Weights of a small transformer language model.
Size: 14 layers, width 384, 3 heads of 128, 26.3M parameters.
MLP neurons of a small language model. Each row is named by its layer, matrix (down: output weights) and neuron, and shows model dimensions 16-111. Each number is 200 + 30 x the weight over its row's rms, rounded and kept within 0 to 999.
A block is one neuron, or neurons of one layer that tend to fire together. After each block is what it responds to, as a language model described it from the Wikipedia text at the highest values.

L11.down191,195,166,163,168,192,216,121,193,254,214,205,221,177,180,185,228,190,146,157,197,147,183,257,208,219,202,223,206,194,251,168,171,172,204,223,192,190,195,140,201,206,235,182,193,207,191,228,203,235,228,237,214,161,176,267,257,206,244,234,186,181,195,182,204,182,230,161,157,213,223,218,192,175,219,173,231,187,198,216,139,221,205,230,207,186,167,200,195,125,170,233,230,211,162,223,220
L11.down260,232,181,240,188,235,215,192,204,101,215,225,208,149,186,150,159,188,220,238,158,238,253,177,223,176,219,240,198,177,195,254,198,225,184,163,187,181,191,270,163,170,148,176,199,206,205,174,191,139,188,217,228,136,138,270,197,166,189,216,168,169,227,210,145,174,189,256,221,206,208,198,245,217,159,189,186,224,184,174,196,233,221,217,215,207,211,217,212,261,166,235,219,182,170,130,153
L11.down300,189,252,197,174,227,224,223,181,209,241,264,178,206,184,192,210,234,154,169,175,161,211,190,166,249,213,174,199,185,199,216,140,255,197,211,212,209,181,181,200,158,233,177,175,184,214,187,238,184,204,177,226,202,177,216,193,253,172,197,182,188,166,208,213,199,251,213,210,183,191,226,168,122,220,180,285,233,195,186,216,197,130,179,202,117,202,189,169,171,193,208,222,176,242,199,174
L11.down586,202,141,174,204,220,195,235,172,170,255,169,201,183,282,177,230,120,156,164,234,228,177,183,190,215,229,140,189,213,214,183,185,229,193,206,228,226,193,236,205,213,170,210,199,208,161,221,203,222,215,197,201,205,233,231,232,175,160,220,227,221,176,210,234,198,215,203,179,145,142,247,210,176,152,209,210,209,175,255,211,195,182,185,240,224,211,259,190,215,160,169,251,167,179,243,206
L11.down851,201,226,213,232,267,246,215,182,240,203,208,233,155,201,241,207,195,227,205,235,197,202,192,184,207,255,219,216,167,208,189,193,200,271,262,217,107,176,204,217,206,178,167,258,204,246,182,226,231,175,182,215,219,234,173,228,168,218,206,276,209,181,206,235,190,209,201,199,194,209,231,265,235,240,224,153,265,187,159,206,245,196,246,210,220,222,184,202,236,195,172,219,228,225,235,184
L11.down1030,209,178,203,195,206,225,183,165,193,194,192,212,217,208,143,154,251,249,181,154,208,185,213,173,188,153,221,209,143,208,188,198,210,205,193,206,194,168,228,183,252,198,190,155,189,195,260,198,181,248,233,225,208,217,265,141,146,159,242,240,221,236,229,143,179,182,151,160,205,158,193,251,253,174,242,175,191,202,199,197,245,232,144,212,198,192,189,203,207,192,184,183,189,201,246,189
L11.down1346,190,196,204,188,170,201,179,214,251,195,220,210,180,229,221,221,137,191,173,178,168,173,141,136,208,172,192,184,196,223,238,140,250,222,238,213,194,135,195,197,163,194,200,177,185,225,144,183,182,237,144,161,205,222,223,217,256,155,177,186,225,188,230,216,195,161,207,259,169,180,171,142,218,200,193,224,151,165,185,212,222,205,181,199,176,230,195,170,179,179,173,180,205,196,178,229
L11.down1461,186,175,242,220,219,150,212,193,223,189,183,194,131,231,166,225,200,191,173,240,221,213,180,177,238,196,190,216,196,230,165,209,185,154,238,169,141,182,165,188,180,256,173,264,142,227,190,181,189,189,179,189,210,210,178,204,189,173,210,239,204,161,222,227,194,246,181,144,183,215,234,188,189,245,167,183,184,199,173,220,258,181,183,180,187,191,191,196,198,168,146,171,237,218,175,199
Passive auxiliary verbs

L11.down43,206,196,194,160,200,149,230,205,196,178,196,188,264,191,169,200,204,196,197,212,147,253,201,241,170,174,165,147,214,207,152,198,168,123,160,170,202,178,227,168,218,191,194,240,230,173,190,208,176,231,178,201,214,190,200,164,182,160,170,242,116,165,185,200,173,215,190,154,209,213,151,231,183,213,187,216,237,185,194,180,208,165,200,183,159,194,235,205,199,247,181,197,167,190,211,174
L11.down667,207,198,220,217,258,199,218,200,198,182,220,223,217,224,197,191,193,224,263,198,178,221,184,220,229,213,176,171,222,201,225,231,180,205,225,180,236,168,210,228,179,201,247,202,164,173,198,202,237,185,256,129,231,209,179,237,220,192,266,176,174,197,159,149,208,184,246,156,205,218,200,121,206,227,199,159,131,169,174,213,171,191,176,138,207,186,166,253,193,235,168,190,218,203,249,160
L11.down944,221,243,191,213,213,226,176,196,197,206,230,191,230,237,221,188,252,207,197,269,206,213,195,206,201,207,210,154,177,248,214,189,237,260,208,207,172,257,182,182,177,225,154,175,121,182,226,219,176,226,178,199,256,202,230,191,183,235,162,218,186,260,191,193,235,173,268,163,157,232,179,258,197,192,231,210,217,208,221,262,232,177,167,193,268,205,137,196,225,190,145,192,195,173,165,196
L11.down945,203,226,193,220,244,184,186,167,132,191,233,225,209,293,199,216,130,244,202,170,211,203,248,173,173,227,260,202,176,228,216,215,212,173,195,170,238,223,168,244,179,179,228,236,234,229,214,196,163,257,221,204,215,197,193,247,240,179,201,166,203,144,214,228,208,225,222,186,150,206,189,182,211,190,183,192,249,196,183,249,174,158,192,212,198,151,172,231,250,299,218,212,253,170,214,207
L11.down1054,261,174,199,197,248,178,261,190,198,122,192,189,234,285,222,218,177,216,160,170,139,211,157,238,184,248,211,205,149,184,157,203,193,164,202,160,187,231,170,219,154,213,243,215,212,203,254,203,165,218,265,192,167,220,247,219,204,186,162,159,247,204,198,218,159,252,154,217,173,189,201,217,124,221,165,180,190,183,193,234,165,215,208,182,212,186,177,184,262,239,231,211,183,186,245,210
L11.down1110,230,199,227,149,244,240,190,176,174,227,221,148,214,191,150,273,243,186,172,223,243,145,230,249,165,135,195,187,183,206,235,181,196,148,200,177,175,213,249,231,181,263,195,197,260,174,194,211,226,144,236,207,207,231,181,200,184,125,203,213,179,211,241,180,195,208,219,202,178,159,241,200,211,194,201,229,177,194,139,197,210,234,170,230,220,155,269,159,192,199,143,164,192,209,223,242
L11.down1120,217,184,181,165,211,232,241,175,202,160,208,255,223,215,193,209,197,201,243,171,202,220,247,196,179,219,227,198,224,206,206,186,264,200,205,170,260,210,181,203,181,187,196,186,149,248,195,157,137,160,223,252,217,195,167,229,276,169,153,203,211,200,172,172,190,169,255,207,185,209,224,225,241,194,165,176,214,221,238,218,170,220,200,181,174,203,188,155,239,232,230,181,214,167,225,213
L11.down1314,179,179,212,188,197,158,223,162,228,215,217,203,187,217,207,161,229,212,217,184,231,173,213,149,240,190,148,232,176,200,189,191,209,201,195,149,200,144,230,196,239,205,199,231,217,237,163,213,246,203,253,156,188,162,216,187,185,187,126,206,193,145,187,183,151,172,166,190,163,169,160,212,255,200,139,214,314,222,170,222,198,196,209,240,213,222,200,229,155,192,219,197,235,271,165,203
Split verb beginnings

L4.down340,219,175,224,206,197,145,173,221,215,202,207,203,175,224,157,116,153,196,203,187,165,210,169,208,290,203,218,255,166,202,206,185,201,188,150,174,196,193,163,143,182,193,185,204,220,168,213,249,207,209,236,202,191,227,202,216,193,212,170,191,199,195,183,197,187,198,180,185,217,213,158,227,204,216,214,204,221,201,158,217,186,179,226,226,218,240,226,186,210,242,205,192,205,207,177,259
Clause-initial subject pronouns

L11.down78,209,174,219,225,190,194,243,188,158,218,216,201,237,209,227,185,174,198,201,210,216,170,248,168,186,193,224,174,197,210,194,187,200,205,156,260,293,190,183,239,198,211,221,176,247,235,207,231,187,164,157,198,202,192,208,175,235,162,198,167,176,213,200,166,201,246,172,215,198,189,253,202,171,201,224,220,214,255,235,240,222,180,229,138,268,239,185,220,220,231,195,170,200,218,167,176
L11.down217,166,234,236,135,211,149,188,179,187,183,217,203,190,234,196,210,204,208,173,198,188,176,228,187,215,238,195,232,113,175,182,199,227,197,219,160,160,171,201,220,185,194,156,185,223,188,212,213,183,171,200,182,197,208,241,178,177,187,215,200,194,154,262,167,180,204,206,226,125,182,192,206,199,249,239,205,195,165,162,200,165,191,160,181,234,216,144,186,203,173,174,232,213,199,242,233
L11.down356,202,126,227,197,214,218,196,205,251,187,212,207,196,218,190,164,212,222,228,228,234,161,170,196,167,217,174,201,237,185,179,216,157,171,156,256,195,228,193,161,210,149,162,222,242,175,223,177,231,173,255,249,158,201,221,208,216,227,203,208,247,204,176,211,225,226,200,220,175,210,201,176,217,245,200,177,194,180,205,178,180,165,201,218,195,191,218,232,205,150,174,232,215,245,215,160
L11.down443,157,195,271,207,216,168,222,161,223,206,179,198,209,202,176,203,179,161,157,229,213,227,213,199,251,224,149,189,208,235,173,232,171,194,254,241,141,236,185,260,196,153,266,194,146,233,232,206,183,198,218,175,200,207,173,213,226,211,213,156,190,217,175,192,177,256,204,226,200,147,184,206,199,202,214,227,214,263,226,185,188,163,232,196,200,224,247,261,208,188,205,268,225,164,175,232
L11.down1089,171,245,223,208,174,170,196,200,212,209,208,223,197,161,232,177,178,179,256,264,205,200,181,201,228,205,246,217,202,202,175,135,177,242,189,273,211,183,213,229,286,224,209,244,133,202,215,232,196,230,251,178,191,210,223,224,162,162,229,176,241,179,161,208,247,197,206,149,189,220,180,206,188,240,190,165,187,165,161,210,175,204,195,257,200,181,255,178,199,196,187,184,176,266,175,211
L11.down1190,199,217,201,215,194,167,158,216,232,273,185,175,207,161,226,249,236,159,141,274,194,167,159,201,184,213,227,247,146,222,204,160,183,228,174,195,211,201,187,204,201,229,136,235,197,249,197,242,180,207,238,209,228,195,203,182,276,156,206,199,177,216,199,213,178,156,169,202,185,198,206,217,205,242,206,236,219,128,152,243,175,264,228,216,217,243,217,201,188,224,151,168,203,186,208,209
L11.down1440,203,213,191,180,209,208,211,176,213,226,202,181,219,185,279,205,192,196,220,233,167,140,200,165,235,218,226,190,210,227,207,185,170,186,208,199,158,218,193,173,221,216,224,205,169,282,185,200,251,159,219,224,255,201,221,198,170,165,244,181,206,191,241,199,221,220,215,136,247,191,178,279,182,189,194,177,192,218,173,197,191,228,124,167,244,208,211,186,211,148,221,183,179,188,227,288
L11.down1448,188,236,174,202,215,224,212,203,183,223,214,192,171,151,191,254,238,207,172,196,194,188,210,167,217,137,218,190,179,210,226,254,213,170,207,184,205,209,180,212,212,232,226,204,138,193,224,256,183,148,213,263,190,197,225,155,158,169,255,121,238,205,229,178,123,207,171,200,202,203,192,166,244,192,125,217,196,183,204,202,154,239,214,216,143,189,193,175,161,161,201,194,144,255,202,189
Subject pronouns, name-starts

L5.down718,200,215,226,200,154,204,212,219,194,179,181,174,175,203,206,251,211,188,166,174,213,221,308,157,176,249,227,197,168,220,256,199,243,234,257,220,211,245,193,199,167,257,201,168,238,169,175,190,172,217,231,176,207,217,213,215,210,189,172,226,236,197,205,172,193,224,161,203,170,243,163,231,227,239,230,160,218,189,240,222,160,214,164,222,164,193,200,189,228,200,268,189,200,197,235,201
L5.down1107,218,242,221,168,226,226,226,198,207,157,161,213,195,189,193,168,202,172,250,175,148,245,174,228,231,139,224,229,208,226,164,189,191,176,178,215,186,215,255,179,213,181,221,156,214,150,169,207,271,197,204,179,192,185,215,184,210,175,177,187,212,199,205,247,204,205,206,209,152,275,178,228,248,218,251,199,250,151,209,205,232,193,203,198,209,172,203,176,245,237,168,128,210,176,225,222
L5.down1134,245,221,195,184,162,200,175,166,193,183,207,209,177,118,189,179,188,220,189,180,134,222,174,176,240,213,190,203,209,145,194,222,226,206,155,158,180,179,252,165,201,206,224,178,198,217,195,200,198,145,209,163,143,228,174,208,256,184,177,218,167,223,196,168,208,172,251,234,194,210,197,213,174,167,165,243,214,182,250,260,180,130,193,146,226,166,181,223,246,167,161,166,181,193,217,188
L5.down1139,149,196,178,196,213,240,177,208,208,155,186,203,216,156,193,186,206,223,146,190,166,175,233,185,201,194,201,171,234,192,199,192,182,225,163,227,177,225,202,179,138,215,228,225,217,193,194,198,133,234,215,194,169,174,210,205,191,216,147,187,229,167,147,242,162,233,215,191,140,148,170,238,174,213,180,243,221,236,211,236,189,216,201,237,205,273,217,161,195,162,165,171,203,183,216,238
L5.down1146,190,198,236,216,216,206,214,229,228,206,231,156,217,208,152,248,206,216,188,251,183,215,228,194,236,177,162,209,187,197,216,183,161,216,221,194,245,185,174,177,182,200,224,155,175,184,180,211,253,220,203,157,183,267,173,228,235,206,224,204,200,173,179,205,150,194,162,252,187,215,133,201,234,226,196,188,180,193,188,252,204,238,170,226,212,190,161,188,203,161,216,241,268,201,165,208
L5.down1189,169,256,150,243,218,223,191,217,172,223,205,227,180,238,240,196,203,211,160,225,177,199,248,187,163,139,218,204,234,191,214,210,234,221,198,211,188,238,255,195,157,190,220,219,204,236,216,199,180,180,215,186,225,184,174,188,184,259,185,234,173,240,214,222,211,146,188,215,173,176,170,208,209,206,221,198,206,210,188,252,199,249,190,153,214,229,204,233,160,171,213,237,231,208,205,157
L5.down1251,181,162,220,230,196,195,220,194,246,235,218,200,181,208,193,212,191,196,220,212,237,232,177,143,246,224,167,205,247,202,165,166,149,216,169,177,200,163,193,238,202,246,245,173,166,204,202,140,189,194,223,209,236,219,162,222,214,206,196,176,208,229,218,157,206,231,184,163,203,168,247,207,165,206,247,207,196,208,152,239,196,188,176,214,236,216,213,208,233,181,175,213,238,188,214,242
L5.down1320,160,170,252,225,233,190,168,223,207,236,219,202,158,217,200,174,165,154,207,218,176,221,197,189,170,216,217,191,237,200,191,215,189,202,192,237,226,167,206,223,209,245,231,203,205,147,215,197,222,180,195,180,180,241,234,184,210,267,229,184,288,193,177,205,158,238,217,151,164,171,220,174,135,238,222,187,166,221,204,213,160,206,220,275,255,251,189,220,260,190,174,174,189,197,201,200
Word right after subject

L4.down1311,240,222,225,218,206,199,219,221,208,200,200,140,167,191,199,235,218,209,192,205,170,168,216,180,221,179,244,273,193,225,248,212,237,143,139,189,150,153,239,162,164,139,229,183,204,246,197,226,186,262,214,148,198,183,156,196,211,205,134,186,245,260,179,191,201,167,176,210,158,199,189,219,201,165,203,221,228,154,247,209,146,239,136,166,206,222,169,169,207,187,216,234,184,222,198,233
Auxiliary verbs and adverbs

L5.down95,183,172,254,260,175,231,200,241,191,204,199,205,154,212,129,222,192,224,219,214,170,227,186,149,205,193,229,232,167,197,230,157,197,223,258,189,190,216,158,219,238,175,264,177,230,186,150,212,235,237,219,231,157,214,189,192,224,225,183,231,198,175,136,166,138,170,160,182,209,176,197,154,183,197,216,198,234,154,206,206,198,166,142,245,202,252,186,217,208,203,220,170,220,211,219,230
L5.down104,193,189,178,242,221,159,236,166,201,243,135,211,183,226,188,195,155,205,187,164,232,207,168,169,207,228,169,231,180,210,154,204,194,147,183,161,198,209,148,224,206,240,185,156,211,251,178,239,184,213,203,242,335,169,222,210,168,192,213,193,219,220,192,174,186,205,155,178,181,157,183,166,203,211,218,168,194,225,150,211,163,229,220,199,252,196,208,200,200,188,263,179,208,171,242,204
L5.down222,185,148,161,214,152,191,213,196,218,233,199,148,179,184,206,209,169,208,216,186,215,214,153,155,198,195,218,189,222,185,214,207,179,166,222,139,187,158,159,236,137,177,233,234,235,235,163,205,226,204,203,190,170,235,173,180,209,210,170,145,244,174,190,163,195,165,203,219,172,188,194,208,191,162,221,228,194,178,220,248,207,195,208,156,203,167,177,231,224,183,166,191,167,225,214,210
L5.down619,177,195,185,211,196,260,206,195,217,188,191,251,232,214,139,239,173,213,197,171,197,239,108,196,197,183,218,197,168,234,241,185,161,213,204,172,177,153,191,217,181,181,215,177,200,153,122,185,182,144,180,200,160,243,193,201,172,252,190,184,188,211,191,208,227,187,168,213,174,206,221,184,165,171,224,280,256,194,235,150,196,215,177,185,141,218,197,181,205,210,209,192,276,266,173,258
L5.down733,152,210,241,159,185,221,256,172,205,197,188,180,224,202,188,186,145,157,149,227,231,193,249,210,201,226,186,213,190,204,201,189,245,147,158,147,227,188,192,247,208,197,190,201,207,169,182,249,156,166,211,200,219,180,212,179,239,214,220,197,211,242,169,185,207,188,202,227,162,195,203,207,193,187,260,192,179,148,235,194,155,200,165,219,197,174,185,212,230,194,187,200,222,187,277,192
L5.down1002,241,235,157,211,231,221,175,207,170,233,226,154,216,190,208,189,198,208,184,191,173,191,201,263,150,151,168,244,232,210,200,219,231,105,205,187,213,184,145,193,198,165,227,202,215,224,184,146,207,168,171,164,196,213,201,193,211,143,178,149,183,192,218,200,173,214,209,197,153,179,182,141,223,198,178,234,216,241,199,214,216,185,230,138,235,190,195,247,184,183,196,228,258,227,187,145
L5.down1181,174,216,234,191,202,217,186,178,196,232,174,176,213,219,214,230,156,177,230,185,297,200,135,160,195,200,172,243,252,199,196,192,210,172,231,162,189,180,180,207,279,220,184,220,237,240,164,233,173,165,170,224,233,204,191,222,224,187,190,162,183,180,242,171,201,170,185,233,130,174,202,155,183,168,247,221,189,172,174,250,220,194,182,232,224,228,167,165,196,176,151,191,180,166,227,251
L5.down1207,152,182,171,226,167,213,207,142,172,194,191,198,199,218,172,220,176,201,244,193,239,241,198,195,175,181,246,198,216,176,237,188,192,200,204,174,203,240,217,227,220,222,210,207,211,226,195,215,203,223,190,197,201,184,172,221,216,219,208,209,179,242,253,213,148,180,182,204,209,179,179,249,166,215,240,238,220,226,213,187,224,261,179,229,240,168,157,227,235,239,214,217,206,217,213,179
Speech and judgment verbs

L4.down238,120,166,221,257,180,199,148,129,196,232,218,154,191,227,167,236,206,205,220,171,204,186,199,172,225,219,221,170,164,185,206,208,199,202,200,149,151,169,208,156,227,198,213,170,224,218,154,212,169,185,195,196,157,182,230,172,190,184,213,185,229,207,244,187,234,217,143,192,213,154,227,283,220,186,220,253,228,186,222,182,236,240,257,216,249,211,149,185,189,206,255,213,180,244,247,201
Completions of attribution verbs

L5.down15,251,175,246,233,180,194,191,196,211,212,223,195,219,193,223,173,237,251,213,188,195,255,235,185,232,218,236,176,163,187,179,215,200,157,170,209,195,210,204,195,172,190,207,261,159,204,241,209,187,175,194,196,218,191,188,229,202,196,183,172,210,268,238,173,194,178,173,162,212,163,175,213,216,244,251,164,156,185,228,180,151,190,184,170,199,232,179,232,153,188,184,174,202,234,202,134
L5.down237,178,152,145,171,213,205,227,116,189,193,156,236,136,239,123,174,198,205,178,189,175,162,206,184,215,197,175,192,215,207,213,211,210,221,246,208,200,169,239,225,196,137,229,257,198,193,199,172,210,180,236,206,234,200,199,224,206,191,244,190,186,183,233,240,158,195,195,215,176,140,221,207,173,207,188,209,197,165,153,232,208,181,245,191,249,208,176,228,187,207,197,227,225,221,226,178
L5.down413,172,223,171,173,214,172,263,190,194,200,213,170,183,245,203,210,208,151,162,200,154,183,202,206,237,181,228,146,206,197,202,207,168,201,210,212,222,201,266,189,242,93,236,259,220,165,206,185,113,154,245,228,179,170,204,192,218,191,171,245,261,166,204,208,140,248,204,216,178,177,214,161,189,228,109,166,213,160,199,221,169,192,233,170,161,194,225,229,184,229,201,197,219,190,238,232
L5.down453,208,241,239,177,195,220,257,161,150,176,198,174,201,225,157,215,267,224,263,169,232,173,142,181,233,235,195,192,193,191,153,164,173,263,187,188,200,176,195,189,202,192,201,219,216,185,180,208,182,214,228,174,198,186,188,211,174,203,215,211,151,201,186,166,251,195,210,191,187,147,187,189,171,252,239,191,258,204,202,215,215,150,197,204,204,183,263,231,195,246,195,214,239,180,250,217
L5.down816,248,205,185,175,207,163,225,291,179,229,186,138,209,209,186,214,230,176,183,218,202,185,180,192,196,168,200,213,167,176,188,217,185,167,249,168,173,188,185,226,182,205,226,200,223,222,162,159,163,192,198,175,207,191,184,189,201,167,146,194,163,147,239,176,183,210,193,131,202,214,221,281,215,235,153,214,168,221,223,215,198,205,204,174,207,155,211,200,197,240,166,231,164,169,234,208
L5.down1173,222,152,216,228,164,178,207,183,161,219,188,199,187,186,188,113,208,202,220,229,251,233,249,209,214,210,221,225,191,222,187,226,176,175,217,197,247,139,213,187,159,213,189,178,247,197,164,221,194,196,226,195,204,230,195,183,232,187,189,159,176,199,235,202,233,206,151,181,188,233,204,171,191,182,160,193,175,162,166,170,178,253,199,230,201,180,229,212,183,154,188,214,270,225,202,195
L5.down1190,178,222,203,141,229,190,244,192,219,230,178,217,212,246,185,196,203,224,147,222,177,145,245,224,252,152,207,179,199,234,184,176,172,209,209,203,258,219,186,155,234,196,260,219,259,171,187,233,167,189,190,191,236,225,201,169,183,192,171,197,124,189,201,184,199,251,190,249,183,217,266,125,190,156,237,268,221,191,208,161,195,165,199,195,201,223,178,241,175,193,184,184,191,209,213,178
L5.down1255,172,183,222,122,217,200,231,214,212,173,204,149,216,179,176,145,241,149,197,185,228,170,198,203,193,224,188,159,177,148,183,192,213,242,167,215,232,194,237,239,185,238,208,203,146,166,203,163,193,189,219,199,213,181,140,172,206,140,180,194,211,235,134,245,226,209,246,153,228,177,228,199,233,228,216,211,214,218,208,204,208,194,175,219,157,197,230,236,186,161,237,153,172,321,199,242
Split verb beginnings

L11.down85,179,235,191,184,216,165,191,179,216,163,173,173,144,181,220,185,240,180,203,147,208,169,179,202,220,147,183,202,164,158,211,227,209,175,208,240,155,154,142,159,186,196,143,210,128,197,203,287,253,169,219,243,179,180,212,206,209,235,200,247,235,186,238,204,237,235,215,183,191,191,200,179,166,181,201,167,248,221,238,220,141,214,233,198,207,221,174,181,180,142,215,154,161,157,164,220
L11.down121,188,186,203,221,262,237,187,191,299,208,203,261,215,220,185,194,208,214,241,188,236,147,187,213,210,205,235,235,224,124,224,193,201,261,191,222,196,196,189,220,226,171,184,187,241,175,145,173,150,148,183,234,185,173,212,226,190,182,168,210,171,193,187,195,197,191,253,192,245,256,190,229,180,171,211,283,192,224,229,202,230,206,173,271,167,263,233,163,233,227,225,229,212,167,289,267
L11.down147,224,178,200,248,181,192,214,190,214,234,194,218,162,238,175,201,194,216,233,203,229,111,258,149,155,207,244,230,234,199,234,206,176,171,233,232,218,233,227,167,177,176,242,162,213,180,210,236,235,204,170,194,162,166,218,233,215,244,224,222,162,215,198,211,212,195,177,239,225,198,212,200,188,194,166,240,190,202,207,173,141,187,193,222,216,182,187,232,221,216,174,200,227,201,260,217
L11.down352,233,222,190,227,233,250,171,199,198,231,203,241,186,221,229,224,133,258,240,197,202,260,198,158,228,209,196,254,188,212,241,226,222,165,137,139,177,224,177,144,238,183,199,218,227,217,222,221,211,217,197,173,174,215,201,186,182,200,227,183,185,188,262,179,215,195,235,264,183,184,208,221,208,172,239,217,235,176,173,218,235,207,198,239,180,246,228,202,200,157,191,193,174,160,250,178
L11.down426,224,205,205,238,169,220,204,244,164,175,185,236,145,188,208,243,211,215,202,225,237,197,201,165,231,227,180,242,237,143,206,147,236,207,208,203,249,158,160,221,201,199,208,199,205,241,234,205,216,195,201,152,188,194,197,214,150,141,216,245,143,213,248,235,221,175,168,240,204,165,171,176,229,220,230,212,209,211,231,193,144,195,201,166,238,140,194,233,185,178,180,197,190,175,247,127
L11.down959,198,175,160,257,228,274,182,220,232,195,238,209,205,215,215,205,216,251,169,191,235,187,219,218,210,219,185,178,213,201,221,222,176,222,184,168,138,184,220,197,209,218,168,173,178,176,219,144,165,201,147,219,160,176,137,250,247,146,185,181,215,194,176,222,170,187,203,178,210,166,274,196,222,191,214,203,167,182,193,194,208,203,186,197,155,236,215,207,184,189,255,222,185,194,212,163
L11.down1035,188,228,213,190,214,201,192,207,154,198,178,229,221,193,181,226,180,219,125,209,123,132,252,252,219,156,181,175,137,192,229,139,282,253,254,237,264,205,197,199,214,191,279,249,225,154,208,157,198,209,220,222,189,182,157,161,204,173,205,245,223,191,152,195,208,210,189,246,186,306,161,170,176,194,185,184,243,162,201,201,256,185,224,200,121,198,224,180,205,163,201,250,176,228,204,243
L11.down1048,212,196,205,221,206,191,227,218,207,232,213,167,185,216,228,171,163,146,175,170,218,189,184,223,179,165,183,218,224,127,217,171,251,210,160,177,188,208,216,201,222,172,213,197,239,190,224,221,227,200,227,131,162,212,192,187,178,189,168,160,196,183,180,267,225,194,206,271,232,241,164,190,166,250,192,212,231,172,193,202,174,163,211,223,162,193,254,189,226,214,182,175,192,189,224,141
Inflectional ending of reporting verbs

L4.down1211,168,219,207,170,173,160,237,220,165,190,188,188,156,176,250,151,250,196,181,186,182,216,247,201,187,219,207,155,212,169,231,236,179,235,197,152,246,193,199,187,240,148,227,169,186,184,194,198,239,212,230,214,145,203,240,199,237,226,218,184,253,170,174,199,180,202,243,155,202,181,168,214,168,218,162,196,216,135,237,229,178,191,221,195,206,175,157,178,244,199,199,149,180,188,245,215
Word-initial s fragment

L5.down47,201,200,172,155,194,184,256,229,197,199,184,226,215,197,146,137,203,109,163,218,221,242,203,164,231,181,149,169,172,197,212,219,229,207,273,155,164,207,176,191,228,185,254,229,188,240,262,245,208,263,235,213,186,144,211,272,280,220,148,203,209,129,254,202,181,130,202,189,194,202,221,259,226,218,163,246,214,185,207,244,205,173,198,218,204,145,211,193,189,175,220,220,199,213,240,221
L5.down162,170,230,218,220,217,190,202,204,168,171,183,200,198,222,167,171,247,189,163,174,238,205,219,207,176,229,206,172,176,182,207,194,213,222,261,182,197,187,194,186,194,208,166,204,186,163,185,179,190,180,256,201,233,275,176,247,228,290,224,213,128,224,214,166,207,193,245,210,197,221,224,239,214,174,178,266,256,200,173,170,217,166,207,195,230,231,259,184,175,210,198,124,168,213,212,249
L5.down244,167,116,203,192,202,220,231,205,164,264,187,218,226,180,180,195,218,174,146,196,247,211,201,219,171,209,162,222,243,187,214,152,182,197,180,228,204,222,195,169,235,170,287,192,198,197,226,184,168,236,172,215,155,210,205,213,194,199,173,230,198,169,208,168,151,113,203,232,204,188,174,195,196,209,242,202,156,168,168,215,227,182,191,196,195,217,233,216,216,225,208,199,249,261,141,204
L5.down754,188,216,267,206,225,185,181,207,248,221,174,150,172,219,210,183,191,220,184,206,210,196,198,203,148,196,209,221,217,192,172,238,175,192,155,235,177,125,164,234,140,180,217,224,246,169,209,243,163,207,195,150,158,190,224,204,205,153,218,198,183,214,230,212,210,157,254,214,192,176,219,222,190,158,154,197,226,207,190,174,263,200,188,175,204,180,189,202,206,215,217,192,221,210,198,197
L5.down964,182,115,222,259,199,186,230,192,196,208,196,219,207,222,171,201,265,171,215,198,229,159,189,179,207,234,183,206,214,176,204,191,203,216,251,179,244,207,251,174,214,205,203,209,170,218,205,211,198,236,189,170,216,224,254,223,200,217,175,188,212,223,190,221,226,220,187,186,262,209,208,243,185,218,164,254,188,217,241,186,234,148,169,179,227,210,166,187,227,170,223,184,240,163,232,165
L5.down1188,190,176,236,177,233,159,176,184,195,216,216,223,159,196,212,178,179,237,169,203,160,202,214,174,223,224,232,208,205,239,189,175,213,189,227,198,129,144,203,223,206,220,215,150,179,201,135,212,192,196,205,230,191,138,267,200,185,196,188,224,145,196,211,162,236,219,220,243,232,196,229,191,214,259,197,199,211,193,206,235,244,212,209,181,245,200,204,212,261,187,195,182,146,256,166,248
L5.down1270,186,217,241,213,187,146,197,159,182,198,198,221,170,194,171,178,199,181,141,242,169,225,227,167,193,238,195,257,175,171,230,174,225,222,192,219,187,256,176,228,226,220,213,182,196,145,179,184,166,209,250,185,235,195,114,265,161,156,135,217,186,234,256,246,233,226,159,261,241,173,194,188,240,229,215,216,218,153,205,213,247,208,243,216,216,127,201,234,276,200,168,228,198,156,237,214
L5.down1292,213,207,236,214,246,204,265,211,219,218,150,256,224,188,192,197,141,164,157,200,141,173,168,246,202,216,179,205,162,272,147,219,263,216,196,170,132,192,200,157,197,171,227,243,235,211,195,151,249,202,235,162,140,190,169,194,173,181,206,239,155,169,198,214,183,226,159,186,158,196,176,239,197,214,179,215,178,189,203,213,204,147,203,208,223,177,239,192,198,193,196,255,197,169,212,248
It and word fragments